config = dict(
    n_layer=14,
    d_model=512,
    n_head=4,
    n_kv_head=4,
    head_dim=64,
    d_mlp=1024,
    vocab_size=8192,
    activation='gelu',
    norm='layernorm',
    norm_place='pre',
    norm_eps=1e-05,
    positions='rope',
    rope_base=10000.0,
    rope_fraction=0.25,
    qk_norm=False,
    attn_scale=0.125,
    bias='all',
    tie_embeddings=False,
    parallel_block=True,
    extras=['capped logits'],
    init='uniform',
    init_std_qkv=0.0261,
    init_std_o=0.00699,
    init_std_up=0.0261,
    init_std_down=0.00349,
    optimizer='ademamix',
    lr=0.000177,
    beta1=0.9,
    weight_decay=0.44,
    lr_head=0.00319,
    grad_clip=0.5,
    warmup_steps=259,
    schedule='wsd',
    decay_fraction=0.426,
    decay_shape='linear',
    final_lr_fraction=0.05,
    batch_tokens=[16384, 32768, 49152],
    seq_len=1024,
    doc_mask=True,
    train_tokens=400000000,
    steps=13124,
    dataset='wikipedia_en',
)
MLP neurons of a small language model. Each row is named by its layer, matrix (down: output weights) and neuron, and shows model dimensions 224-479. Each number is 128 + 32 x the weight over its row's rms, rounded and kept within 0 to 255. Numbers have three digits each.
After each neuron's rows, "fires before" lists the tokens most often just after its 100 highest values on Wikipedia text that the model never trained on. A number after a token or word is its count.

L8.down266:140152110098097071154163126127139115124139166119117127082103153124109119128140101143129139162116071133174152103161138153074115131129131113103156130154125118119144158079111108109121117112140123122113095121132185113150122131101107120149123112123176094102139070078117145133132138124190171110162084090128121116125195149141119163093101101108122169116135142135095138112033155147099081119234156125181123109106129119101185132152092179144106141156171120108146111088171055084125119093146103158144113132128150169176120073118123162110142112138132152121137116164125172161169170104142164126159064134096131110183138132119090141102126145143110105083087139060126094140068102125116143148130090122077117102150139140151138123151132117130136123137185114107113123154113098159133138094049163
fires before: "=" 35, "\n\n" 16, " The" 6, " In" 5, "-" 4

L6.down125:131163064126126153156139137174128104092101186088161154165170118140122105164069126081184187137228173129165124136116172132132092135097130131147098114111115188088105050124169151138082148164088168177111137125110119097116126162147101152112107158101196145185143161121122132159130113185103129150078117116123122182123156097151087130077120193111124100184188125123160114140146123117138164178154145110081138162130189174126145143159198074129102109167104133102121139184120159206164130112163117153100141129118153096158093071110101142099151135017119170087071176157089051081108072149183124102103108169144107118148128097101155077067166085178130093128156110162104116125058162141066191097089151164119160123133098138083105133143159129160143122155096134139088118101132182094125157148086109
fires before: " |" 23, ")" 22, "," 8, " (" 7, "\n" 7, "." 6

L5.down115:120108150131088149121123137123116183199105153131140101126082126139123121058112176100138139135123108072130100139128094123078140165151115108123151136110129078144176112115142208098117126075078115139132074161185100097165096187097043155087151113117123161109119140173122155185143125100134125128147128072113163172108140099108155145079117158190122131164174103166168112145181074067142172149152178129089122109146157078090122165104151137085150124122041195117106073114155112162134162167098139121140093080115101147136122098127123106149100169114120148157160124101125086141101127105079150105142129106109129158105195160068141108093224125123091106144110077185106095118147158173142125141170144148130074165118123107114103180167155088143176101116063145107199149178092061129057128126121127
fires before: "|" 64

L8.down386:118153146096130115129099124173090134120100128134115115147129094075170125133115124165133095121149131097133135137120125138094161122156130108076057139134173090164174145098159091121142120073138131121054130117139102091142169090168120085117155147153116131095164128128124085134144113070161116086084102101173156152110093083118173098103116194118130122087083137121111085103117133154147119120134133082112111129118098101136105127123147140106131127067147101105127110145156156159151122149157146129153114117165111085114073143149094159132099124117155145132105106102161159209127119138140132157160144171129107121111149097124112099126153120127174119187147127125134133147103149130114126131118148149139131133119089149166178146090141140173197121115161127158125116084156135108123136146103111
fires before: "=" 95

L9.down610:152093184152120122160056149140168110160072156150124137116119095136167135161093164146118111152125110112104160180138150153185163092083120101141084186152139159143110188161113074153133110117100164066115188089137178121122137133139108130100135143078082126161125204110106124135108117121061097122131150164142117107124113156137131180108137140124071125124121143187121154144075101162135151138141147182184136089127055116150151187135131145102132132120071191120078089120153072095123115146211147182121083100115106132151077122136149151162084108128122153127105104149145060128109114127094115167127135089151148184110077159164184155164101119129094128197165069126117137158135137075074157122165188124081116104046142104153163083140060200112097083097096075148145146145145171114197127166186079
fires before: "=" 34, " %" 10, "\n\n" 8, " |" 6, " Winner" 4

L8.down213:124140139111132132128136126137116145122135127116143120135121137131106116140131111122144154145143110127121127092118146138115101122126125129121124127132139111138140122129131126119126135129112132145119141110127149126134119108124118120128121139126129113125125119121144132134142121136109140125143128143118150131133129129148119151117121112106116111141109125123117137117128109133139124118189135095125122113124132134121138120125137127148136129132138119138119123124124106123118110133143132122129116144128129106142124127124103106127125135128114113122109117144124126152138131105127120118130115139120130104121132107122122113124126126126137131139115130069142125136114099124121134138115132122114135000148130125113143120126110129109141132122131123129120111132135121135112147119126134
fires before: "=" 98

L8.down729:138152171137105113166146059172116145140102113127195102072050142117163119156101137124123145111121142116126137107131167132123112109107183115155137108130108118143163116111106139091076105146107131150158100193102143113088125213157153058147103111178123170113144168114154146096147138182113119128096167146131104179098168113114093149087134137156142128144085181114138061094101088117087165141087150126126152150149106107109110115116089130100121150117064156132119131092140106127151204133120128099122161147140113184110120074166166147103127136158126115153109143068154139165105109097089106155149173183077121076104188109143094138182176064111089182125086153139103144168116096124135137120149113141165123106074061102138121046122112146122101115076128086060168099061165145160106131112178162
fires before: "'" 48, " to" 13, " of" 6, "ough" 4, "no" 4

L6.down151:157082079131161131144114076217188161127098145092090080195135134148149131145132146187117144095124167171115152093098156088154112116071137126118143139127134093111098110093133099140120088168132135084145188233057114192172112111147097137135125116114104133143130060162117075070066218127118162168118151112089127064089135117213175155121079116150139111034134130071142147119117146190105139051158098186109112080127097088110180136185108182116073141111118137109154132115123155110128176144150130137118154168113129145121121156075141162074120127149147088128148175116099067054139168143130157126140151183060119169106047162102087099178122133187184107150086144137118176210122120130121141100188100115139104128179130130114105132102096145190101165136175147119094113151129130159113174077119151
fires before: "-" 52, "d" 5, "e" 4, "up" 4

L9.down720:104155135119141134154157177069100119118096086119157171185121091132179134147102139142093098140066138129138124117134029178152153092119126109141179149114160143115134140105148075179113189146129110143142165111153129146124092114195095105128094106129182145139125119143129055126178106157104189131111088087139100205109090112132166117114151133121160101162090126190115150106121119117133078153161160100080086095117139080161139106134108118117118152062105191176149117092160088099129162114139123159101080142164145128208156138175138098129101100131130117146126119120134070140125161119146085115148136150154136161107171140144143075110130140104134084123152134079143091079090110164078090135092174125149084205175165082078129067113133182107133097148194178166147140131159113168122097093130139
fires before: "s" 32, " of" 7, "ne" 5, "ors" 4, "d" 4

L9.down392:112180100140076140127183106157127102130116114144077122131131094182150142176029111131174197120164125113072073136132115138123155137112114144108101116097113084144124110133160168093089119143074159122120131154135145120203128091152175117139103068069134098147116145167174140123183143172086115102087142109144155151116064115160122130144109175131112159104115080064140063064120074095069162084150138107120136107122143132112091167178134136108123208112175152092117097110123116122159076189098131138109183143172186113112138108107091184140140120123038080102145097179134111108113093131132144142116150083087142147090114112145188140083148160116132074160162073149140123173085120158139124163146158080100175099121122130165164104141203114141184141134106145146139123130119122105169088109107133
fires before: "s" 99

L8.down395:090109088077093161116135116081082059116108141126125137143125106099153157128189135110133138091149137113096154176136129126132146116179167122186107142083112097144123135105076108118152124080133115166083122128158138095137155131154122128112199091141112089126167175122167160143139127064162130094151122077159135122097095119132116130041137113147111126141089098147144115095151159122163141070168141090135136119149071150206203127110107141147084140055108133121051104091233107098049137140150057135190108143151096159165154130139143103120132095149130117130088174193130114131187139101121122121129134076143140209168106144094146136145088105105073100092108109072088149133177119184099136106155139092121103100130176176178132124162163162109135094105098129109159094147137139168102132108119175
fires before: "0" 14, "1" 10, "7" 9, "4" 7, "|" 7, "2" 6

L6.down242:154073152130093087212153100066110075128133185185133113119097123091116071128121141165177121156136128145106181120121067140109156143109149158204157107101159118175175103127090149101117136086133123124108157114081143152184145078081073135159103125166145139108127118094119163110147138174086124113144135112133141108177131200090156115135173166202096135182098048114112094143152132134080137150095174113089153085080088141123137166086148050096140096123123099113104134092075151104155138129099185099133124141136074174108114154129146106118168128162141135153153076114099081102153114093096101144098123109132158095148170136134159108151112124044123162080176090110133049126116107104161148159197100147094154097098110132118127134120066143135080179122112134108145154159135214198180146100114108
fires before: "=" 35, "\n" 13, "\n\n" 12, " the" 4

L5.down597:169133125114122149072089134110093147151092099128152110125157175073070118119128102104133117125099096133145107116121098076097112114156149110150154130167168163101185120123136160109091114097133121106120136133115084087125111120150106131145111156061167172128217185131118134077090098141168118148093140097118162146156109093174152157115058114166134079086025135161122142143138121155182120094079137154096141167104173089117150145079206101096126107125083163113137145046088120110120176192185107130148157128112094145090084096118140160137107188143123153154137083114114131131164146100077135112115136139086187164155128143156109140092164114173094111109080095128102075136164102138143106109098183137129134097155116120133143180180121183214213138135179120180173077099144133102136167203101111
fires before: "=" 50, "," 7, "s" 7, " the" 4

L8.down569:137144151087081126119182131159086155110142106114111112151139193102186125104106123158094171113079146149166095129086133086128126162113102111081139111184136103146165105073060040111129124150124144167111109131193143146148075151149113104144100145124162129137120130155166099176093092146149089149102103129112109131149081119153122104162105162109171118153127108137107106092150112109167146095175095114139084154166122116133138134085126194129148118161088092163146094153110125082113157161132169189166145109110111155103117079154157183131075141097124119102108119098120173184140106160110095152117131128085070197149121147118095135169103160181158166111133153139112126140144187120089120117162144152143106088114148157090207115080108122137132113057169112131171101118188127112110137114088173
fires before: "=" 55, "." 4, " older" 4

L10.down148:159153090141189071101081113135074109112164145147078111157092122107164174125095170106150181192149088134110063095109165117124093141112125132153146106150160150127213150160140181158105168094114119097173143157110105136117156141124167139182139127093127154138147191083104095156133155137154223242163130136129135110127109108121137130091111102099115120108166109099080156094080044130121051109137179146128137140192109089120064142151124208081113127133100127114141105129125137120071118111116146175178144183115087141089132131094123049137125103134125138153160110116108119134127129112131090126132109092166077103098101060141165134163095136087113162120125209128080180112187158107140162153141111107113143077134057181148137061148132100173154124206098132133113184109121086094180162132148124
fires before: "\n" 39, "\n\n" 7, " that" 5

L9.down606:100101145081119161057057132112111106182112136080168078161142143110106149143104142164171137184164065108092085067069148128062152130108110157166195127116119127080068120075107154088126133098139139103098119118188093167117144141152146157116201138133135128036145213150130134161148186146148162117118146104172167113107110126160103143169140182098089143126121090103156125140115136130104094105180160106065099141237155145164184096164167129094127095089157100104122100109107124107238158142191108139131151170119172124163171162176122093147166123188155101168101190148207130127088125136132148119104104157119138168152085173092112123162120140135129104119136125150093114126169196145104073107185116130108133101097142138128138135132081128099082096137060109163164154170093122143103137152144082
fires before: "|" 82, " |" 4, "\n" 4

L9.down515:120093084107127124165083075144089150089116126171159101067106180111164146104060122190109098134126128108111094118157119116094110116111157131078136120165156106097148160163074118130092137157127127094154059101175124147125155163096155084137153122146105116131147148121127111150086134108198122108077104138118139124108097103147142080081111141101107149166056085141145169094135069084112064094193164098127121174139197131170130145148124172151138094142149130176172145090115110140138121042196105142149157085152085109195140163109137127111095083181123170112116091088105138140116150134136144164151120109099136142149069132143116117145154117109108133177119127155141113110179102129166135131083157192195180070097189119135199131084107164198176021094142151178151165124119138102151132154121131
fires before: "=" 58, "il" 6, ")" 4

L8.down316:086101138085185164032111080098116102129122183171172058164116122108143119104093187169148166088134106095131116098137127128123115127141090148139161097128102105150133145076090129173099094095105116144077096068137126107111172175150094115196167106122177082080114169120195120148144143116121139174101107044112112162154065103118136105125128105106133081114139108104189075131064140075180115114135177135082111106142119137141074089179166126087118117146152203095165150134165135118159141160116183061078124153163116174083140102162118186174143108142172133159094131117152101089091099152130124132148157139126142135141119104119177161133166085109142081174156126165064101113090126121128105075097115177143098033104129099111132232192105139125146097060108177126140151134116131111170096171141179
fires before: "|" 74, "\n" 19

L9.down274:097069107140113136167109145108128074110132150162165126181122131064120161123157165131110183127159070171080143156122105181141187104174124108166158133130132105102095143077150125162141132099105151099109098130078146141131132052055109134095091092150111124098077103089091091090083175143179079081124109118122077158117073207138128135129175159125166132161140137148151119150085143061133131150064137194096142147063092210124092157115130099132181140049139182168094132088129132142149141100080136135129139138160128154121120125127086131134138143082167129135137120141071133142114042169093116106153092065068112093156107106158004073134141133093100116115126105120105144146147086140145173154158131090152072110144075104138130090116145085158140100145203155090144111126130125144166144160128203
fires before: "\n" 39, "\n\n" 21, " |" 4

L6.down69:136147166183173098118113155093138110124122179122115106143123122108105130100116164162105073097158147157175102108147141078115175120091124100132146136127169150107113058102072131131144115177169168132128171107084113159093078102148143127144152159172092137139119052134041082119088133154118063156148157103137111142135150148131083086169115099185099122075206144116180135127127160154188162129161142125135092137087073104156140128169078162158138132119083084103102152166016149152176163146155146099118124131093129075089173115101123095108135116119150090151161128139108118106115093105176156138129163118135097142126158121122115134157153130177147114110114111110074114091155133076092125155167146101193147106115134075112118130132179062134031176126107179180084176099129181105163112132171086
fires before: " |" 47, "%" 17, " (" 17, " males" 4

L8.down770:088144156143138160092128150150149134114112111142127085151116134157144149160126118166109097141137148138126093123108121101146131158131133052137106130162101092172080147102118083091109107120122154085080087125181156121133101126119105161143100146098173116090107147094146120150128130132142135145135144087081145145141127126145144114142111073125140094114123144124108084132169155119115129115164104152162070143144124090132131112105162145145121109133083130094134140129140137110140093150171072103126113185084104107130144081146152144135137105130135142123132163126127089150095143145132139145131119133116179166110127136126122105135110103103104118128121132143184158111134114170149104147139160135110111042112127156145139137138104114087129100135123136129168120156135115116137120140129133
fires before: "=" 97

L9.down873:123142066094123147101098110153127152156135147124138054130098166128077094104065178112181115124112108120112127080091118111102122158133117173130157140134120157127175082139087140124181146099096084089120136104097113159104140135115094133136117083128147136117127183152214078171138138149142133165150115102213150100141096114151138113120122139071134140142079119146123154119117122083104055169143136120122124102106090159135081118155088087123168062209151136100039141163143127143155115072172177095127169160109168102081136121136116200132116141113058124172107097117150088154134161152105137133196069136137083158132143091126160104159114168101162139161146099133033138161106179122137132169127124117074085037134130146125141196170109137107110090189149136148176157140058082090154159106191094
fires before: "|" 35, "\n" 27, "  " 15, " January" 9

L8.down916:168143121097077076149164128104140114172065181149085159132127133118143114107096134150102067130140117086083147109073102138102124127201168109085138116129126155104112123147125087080072129135140134110139156148166158172105149119173111156097093174115125144095135133103163091114143158104111142118145112128131125108088136055101159166058147155146146106164110172203112108138108152097102136126168132096145190168139136087156210227074132151123145122145114196123068074108161089091084116103152094108086158119156131155102127078117117102118121150131146109115112147142112133180104142137140121103116077104163154144166091111162192138124091154105103142143110168153128149140101119174142111136137121142129099108111105133115157163183045126125126132102226178132098107144156128203152108091127150
fires before: "4" 15, "1" 13, "6" 9, "5" 9, "7" 8, "2" 8

L9.down386:129076132141086124162067093184172166078139153150099093167090105142083135136113160115249175162113124190102086112051136103123123123135168123122112153118156121130180078118139124108103121116107129121136106109144111171186141146145150120158099137136122188106134191130162087157126114163176207132127137156164149138166139143178078141152136156016127151161091092115128118084168088133120118131125151113162136123111130125157148112143143090171160119135162138139156083117114138155136100158130167125172097114100124122104160149111134161090118118112118137121133099097140160145144107097166098107176059062114118125135132113103156102147133097076199103148146130175107132120141131156174132171151151120107118119150139104176083135193117128152085089126100139138125143150147060095167115167127138
fires before: "|" 55, "  " 6, "\n\n" 6, " January" 5, "\n" 5

L7.down53:127081187130224118126141123162114132093117145116125131127130092111132107074167151188161131167137112126134125184150145130135154075135168087131109114145185098081090102132134110150145194098201122141101129136121120120149149141090154126083156096127111145075144115154110094160111099066146133156119184183073146128151125135145147108096152135162165111122125070158064183168085119148123140100168038140135147147121136127116123123174125151134100152125146061185109138087153115085048072122131161100098117088124100087130149079089185152115125101140121095109147085119133154153139153131160129129103112100134123133168153170065121171122078124073124098164170177123105108073167065114129095156111148142139117148086140089099152144108072063096135161135075169187182173157148127181116074165163110
fires before: "s" 34, "." 15, "," 7, " and" 6, "on" 5

L7.down395:127107129087071087177110134077129165109149122109148158116090133129111145136172124175163115171127099147105099124097168096070142105096118120112096122174162078169170114097173111151112144147129094166098128107107146098083115164103173151153101123105132165116144179136089126108148155114126129103135118077107137175146115152154113150132120118159143146170119171140113118099101149145125093167129177164107105135114135159102137109158106133120135141123108130133151106098186094126109131115163120068111159082140126145154154115174140127118148155125147155111138064134097094129088101118151169088117015152151159125125173115150110111120121127128109082076114153113079131169109120147134145094095092133083108129119166163141100084092134195132111132168171105126111140112121126124153177122150118
fires before: "," 29, " the" 19, " it" 9, " he" 7, " they" 5

L7.down209:048141106152165143123101127148056118072104119173191101141102095137128097117096112115061091128140086125160111180097127199169118117119162058166130115148135237145106110148145108113130108145059184108082140049105095091105087143163145153074118160148126140119162174114111112130111097116152109121075079092155113114118120178139120111087097103144104154183102154136072177132122122144158123181101147119133129168176119122071158094090058101095161096103095145106148154127124118166179142171153112153213119072104165073045168119161115147083171109153158138124124109164146158133088082109145145102159136098141114178111155155139140107142108168119100142108196141125171134137111146097134138094151151127157122172095141114145144103121131144132079154089112182114082141122178228090117133137079113
fires before: "=" 54, "%" 7, " |" 5, " (" 5, "\n\n" 4

L4.down102:089078118134171147073133113121139128121096128072180183125098091106128093191126209144115092097158119120120150104133158114072133130114182144109173189103118112191076131140086142141112135145092151109117066120132161143140130122093135131169139127140123124088145097120163092128070132136178140120105089140081143145116163111086168189068148118196112181124107099189048046089135149107131138080155105134074155071148117097169153137164135131116126146138150122213124125102146050128100115124118113164124116160168129194175128094145109093132154078124140168160157143194078164114087153075096107146114083090113136126116125130139164095122095112202108101125130104201138117148136150129085120109169160121124132124078140061138122198073121117146087121079132104144218109106129132166075158124103073
fires before: "," 53, " the" 6, "." 4, " |" 4

L5.down608:144152148140114150192106123177146141144089192120107073115169178179106139159135110051149161123208103139117155128124120113142161126119089106136112161117117156110168102108154164079101129154141167124157134139179174163122121176173166117219079164158118098079109146150108157120145098191150101055114102118148107129113154074140103196097098092113097158171120148120112124089139115150108152098118208111136129081172142134105094134129141072148181151131106134111175152079107123127107136086145111116112096143185177142138114161138042157178114149143161133094130078087200161174147147099159116073145097151055127112110181089140081126135182142103142107095101147147161206152102076119182072060110118151151198065129126142136157091148181157133117132131137128133160089111104086135137104117102084
fires before: "'" 47, "," 7, " |" 5, "s" 4, "u" 4

L8.down715:129126128080097137123115157159113122117153145099126131121121136123116120164107133134150121117094123086129110131145142138059143136126110139131133154099134129137119119111126116139127110125157117145103133118173135110151104143076119117127095120149142106154124124150138111122162123163113130129128123123130112096087124173144110127102119112092123121123139145129123095112119132122114110139165135135113123154105140144133104163176143119139128163107098100100124146142178124127127112149136152117142102134171124135160116134145088120106152119072120150103134076118114104113121080135156094117141104137145129121125113128110133141124154152067136079117139112088132127104141118148128131109140153141119118004137143134127123117123113147170099132157141117139131135102142127111106130156163126
fires before: "=" 100

L8.down350:126144110113150110117135132112187141146149123094104109103133134130093131144095132137159171150127075138155138093106154140003127074181086138127119109148117147154168112106135176085123141101109132166102125122097119077154151124112130110171112163187154150144168107120146140113163089151172138121146124125089128115111142132148143128109133096060134109166122175149089094143073098148157164108255105117163107119110098153107141100107091161123115115170144090121132125115102065116112127128158137129127148151093183141141177130089066097146148135120112160130140113122126138127179163093140152134142091135135106141134156144128116164135118161132111140148132120098113109144103056138109132144075069138092152054141079133138155132150120131129125144141092129106101116130119105157117161096122148
fires before: "=" 84, "\n\n" 4

L10.down932:123110100174108122091121088074088156097163109085121079138085111141194137145157150134112148117126109103127106133127073125122132177131106160108083136130083134124129169105174173088121083135121110166111071145122068114149122097079177122133136135109149173121108124096082134120158196066161148141138143117120183116105138140072085157098085161139078092132085165158127187098201117085093097115166103093104176073108109105120107093154081109096105155104157100093128101153186112127137105146129118144130165157105124053116171200137152113104110126134093167126150089134143130127138152143132141133153092060109096132144171098069186082180134152093111077135135119119111157079112119155168130113158134064167140072137129139092101120145164180139126077088117138180147123109131156136042156108149119
fires before: "|" 28, "-" 23, "ated" 4, " |" 4

L7.down614:156149193137126164120114109123086143206152182073136148105143069088071125068149134118091136124173113138108105057115108126128123105075109150145129203114111136152055099148125127103130131146110170167131081151068173177098091100157065118136150080151209050118087099120157179115080135153113177157146155180157146086145095160149198139113114125108042189132133124163105069122114087126158161109069148156067085156081096164219067125185136135124169169146167119127119104157143089089110109149154122149095090173179132116158134185137084092100134099176133085176132122080142114083109147115104124100142135150087160096169146079116119210142174169128121140107174130182106105111130122174161102229110178167152132128119233099156141098146139141079132124104069171146168103090121141158147180110153099
fires before: " |" 68, "." 9

L8.down632:160138182138077067184113146099129143156105066124112175111159139125116114151067138116133127153167082133124093135111071147131118121123143143137129076154134164192129080139138072147121154132175187136094178106133113082143157101122209067160105105144109084165143180148122091111134167164137140116138128061140070149089137111132169112124101120098148134138163130113159098123038119135155147181081124162158130143137140113121131119137150102099143119149099162105116089128138158146101107121138145098133134112148169099115117176157173147090116167107113110129087115172105106147195147093128121136100149120147220149101153119094114117112099091109132086102135069148188101137102104135129130116087144159048136115127118175072146121148117113169101135127173125125087138128111133125090126137131077
fires before: "=" 39, " =" 17, "s" 10, "\n" 7, "ion" 4

L7.down867:105100134096089084137095113084184094128173165124139136124147092153064148117155092151186111220118149142105106112137117064087107130125136125156151122106127082155145099084185100160089123138089105108109166107121155150087107161128143150127050060129148163094154120107138155143129121084134156162143157129098120151122153143145105173106136115150112166124066107195111119136107177095122137114142143154135086170102166072146145154161104156105126175196178121149102116089108113144088080104181075058080160090146159133199126149102167137112173101131081099138143136178071161111109166114109110143109125144114167128134155106128117092100086134103133126100102125073164140096126145154100152150096151113111118156157155114157148077069124130103134127103127117162163177137107104107152187119112123
fires before: "," 53, " the" 11, " there" 5

L8.down293:123116075094064113107149084108161155118143107128116146123117122103134148168098142112084062158159128084116136110111089093122105154175197153059106123115096135166132063079145126123172112154139187093194079132151098089121117178133134157161149095139159106136128134133117153159135120171162149164116124077101124133063126123152143161088126150118163115134171126158142096115119082150048132094182127087134119074173160110104084142128092107113124133148108086179197171105126046118144146124146139177127109137123126082164182078126073090093088123103147135123122139099127123127086192157174152111089147165134154105134108050153098135151162114145089127140119103118108153172156115122167152092149137113145132107147110109130155159111127171114155143133141115077160147126106146125099154121100144
fires before: "=" 66, "cer" 10

L7.down432:130120137150076171109147153133111139140109085100154161130192152118151149101105112148138114111106128119156098160087065080065079115140084119130132103112144099168146101118145124149137128078075144129093066162101119119055118151114117151081181165168139108095179173104131132156147117123076148082168143122220110178114173126125175074149138158166161153166116130090050135114114134113125158108130175143152082153108124151111067128113142184143113158123153118118119128146173128136050123128200130075088145154147137163152120181135115199127084199110170124169122122099127128149114104096176120131126176099144159075159124104108109119196094193142098080123103127137146128077124186133121100173083152117155122113130165128055115106134111137098168131117170131168152124105125130141136116092097078
fires before: " the" 57, " of" 13

L10.down707:089111130078172144106101088101114072159098096085176211092125152108170104083099168133112136091112086087096125118102181137103131139122139103118135157133127102137162108189107121162128138104087141113116106093116111111079071166140149130075151102139133166054127116165133164191078116103174131096135110158130184108103154125123165150107175146182112126086121077213135164083092138027135107112150225152129101141151134091160121113097078088070138143120196174118093171124122105040158122136143129104090130104107055162130114104150159124157134153099104136083141136152092090136155183135130076138165043099155101094134138174134193164117128132140085120140152128235088134156134135079121097126124170093100125173093140109056149172151130101138095133109124117119227125116134113124131120147130105
fires before: " |" 41, ")" 12, "|" 11, ";" 7

L7.down74:113088167084117118161075099083156193109085111124151131087097184158079170101105123114140103146123095182135087103089155168027156135102135134111110123147146070172138162092179164156131154112144093145118122068156116096073155143097167159175109137136150173140159199158075116128123105087175120098113115088104159145119106156146064100146150093102148108134127121105144112102089130130124051139133150160143125138105135190110148143137111115127166109102117139102197124035154110132122163175174157162174151164095116131138138095101205118168164139111110175130129122137153087111117127148169188121133053150147119125123132142142131092107108141087106083098176119124062087115139104121167152111111071133137106131121085155144132134138120146148143094107166097085102183124137110134125149149121145
fires before: "," 57, " he" 8, "." 4

L10.down168:047129115115171100111118147096102128102094113130167145124102105136129138126104126172100153150102126128077164123091092161116056112140162125113101081111193080137051143132127109101083125156164152122123085097067116136104123181089106169172130100191192075144149119117176176143217157124152136126115106191128116109144089130134115181083134124162141142149124073182156081138144136163169176117157109098152138165140146113189144100107103159154133096120148106179086063105104108138104180181110168169168124161153092107130071120153154082163143126153131170158128155126097133100123120117116085194099184152154126095164164146068087111157097170113198140090101143177123152133197107129118153188088188124066145255088160126113114137122161063109107146098132148184172146104130090127156142184071070
fires before: "s" 50

L10.down557:165132156084162155099144142110068157137139127112143151125029085108107186101119104155120103149085155157143139112142085086122114164101164142189108108095122155141131107156121171142120153104104067163108117071140163115128145148102175147111125150180087119131127110109113097143080120192133114137030179165129152103157118103145197132092153115116101133106107053149069195127130161133090130173161057139106126109072165091194165175133134107129172092133126157092103206113124157154133193151156121066115174134177131194124127099075083079086093151101124170145173156178143173113095083165029149154153116123115122150176118111118135098188170123139123123134053118136085124111181166123143064117145094130176138194108127143130174104114169127150136106135065135090102113117150140198059132179107091
fires before: "." 34, " |" 28, "," 7

L6.down211:086116128097104152144117083116124094115099163104156177042102159135101120103124178056188163172121149144117112143083124087118137081152164115093193126104116107139114118119151123109124119128114119123152135037160110118124157176091159106134082079114209120088120141132110172145123145159122101128163125076152150161091153147159154167131124157166124160150073126142142103171141111145142148095188187214100128151120094128161132132173095077135139082095074092144175144100178114167128131097086125181173158115112092141115161075034142180182172121179105140099166172134098096101121182116130150101135164124127136157097131044126152123112126033164113131130137146105163122149104084145155084080183132084097110174091134105103131099158108082177121161104144184113097166075122162115122119188130095
fires before: "s" 75, "." 4

L10.down791:131121158179149140163046097093115145148109137127137099171053125070120111171152155230081085106178079174113137154120104152147091145163120124116124089128136113175111144134115066163148103134123138157162166156103159120164169123161164156091084127156165138117100112148163125154157124155142120137122124101099163204149118153227156129106143144122110122098107061135034122145086121146161117109148116102066166106134120118162097160172146135091103112112158159110130054115150056114069138165121167083124073157161127164161103143136112141119115191125115133099142150141122106121153121138133142122122096116109124190084115113125168083100134133135148085076106094186135119092093088112104095175117198133166139176127089115109133128120102169126105165141097125217165104173119107136151109193058133
fires before: "s" 54

L10.down745:097131115109103157114128109114131174124057106118115082098183142097151090117168183124159161128082148162121106113151173078058094106152135163127126075108125124109173143036190119072058095121111064169161134175148127096129097165163156120194100097120154101149150130141116176049110104135150172124098120190081166197146149164138144124071113126057128126119156125102095139126164089095113124122135140147098136179161148173130105162141074124109165136172132141143155122154174152129110128107157082123080135195121150113127132150165187082148184082124098189165137139132147091103101088126126148131104114091149127098168219139094122156134175124116106119148117145089075147114136102110136157097134171131137164123145137122151160144064129137107143074119113098075068130128138136110122183187139076
fires before: "," 21, " of" 18, "." 18, " time" 4

L4.down1002:135121089127154147151094096096113159145139202090131075059126077103188147168144142100145157141126115117115149117125186140088125102119101119073072132143161104141165149071113133100101129154116147080107101156168103153097077144133174124152088125136131086202176191114116131129146147157128138147212155167093106124144122099166067084117132125106114153159118124080121056142124137112143154151102134125123108108091090129079177159093090114119161114165108118176135142089071150090118161193142132130181160118144122145144118130159169123130180111126104123115154100111133098085137110154164183102106116130124096083132164154118120124104215168131094114090093125143127161132077132147141132099143094153130109014056088132137162124092077164166122163137129098143134080077113142110134109160159145
fires before: "," 35, "." 24, " and" 6, " to" 4

L10.down682:151152169078135126129159112113105138078151190119162070108094183071111114134100152142104122126156119117133134131167117093105084127111166125104077171160153062154207177133218126169125156202133178176172094124143073120100152126132121137071137067097164085121121145189159110056127073100156109134069121113127100112118114104129144149087165081101101093149127111089112116055094114124133115209018103166117115162086170117143147122117157136131145089139099110124082118163118135150106130087119113125122118092092142162102138152118139126124086121159171112194094103093149186114104124084112086150078114160095134167101151085087130166174147088062158159118183081140095147112122152154140143109119186124164127101133101137154145176085108124127111121126114136140102175040120115111151114147107084
fires before: " that" 54, " to" 6, " at" 4

L9.down733:118094148163134158108126096136154106104111137146081086154142109134125120114138155126091095090065084133094138166162095140157150134156141134095118147123128106083094092116131119086098155154113127116142134173108155146091158087126164139094135176155090144139134160171129116131154128193112149088126107125212067093073132090122116158178125154114141156107116061104097089141180099161109159106160173122137161160160169113117145169143157128106120155116136135173114110157121109156223163104165132124103106107179159148097143174086143091074100144151100138152155119190135091125156078165105140133140122158140099150136048085093114137169151113102170124115127092132161153164152121132141109123142120098145091123118089130114166101157137141103121111120214151068133055068090155165123116155126167
fires before: "s" 48, "," 6, "n" 6, " |" 6, "'" 4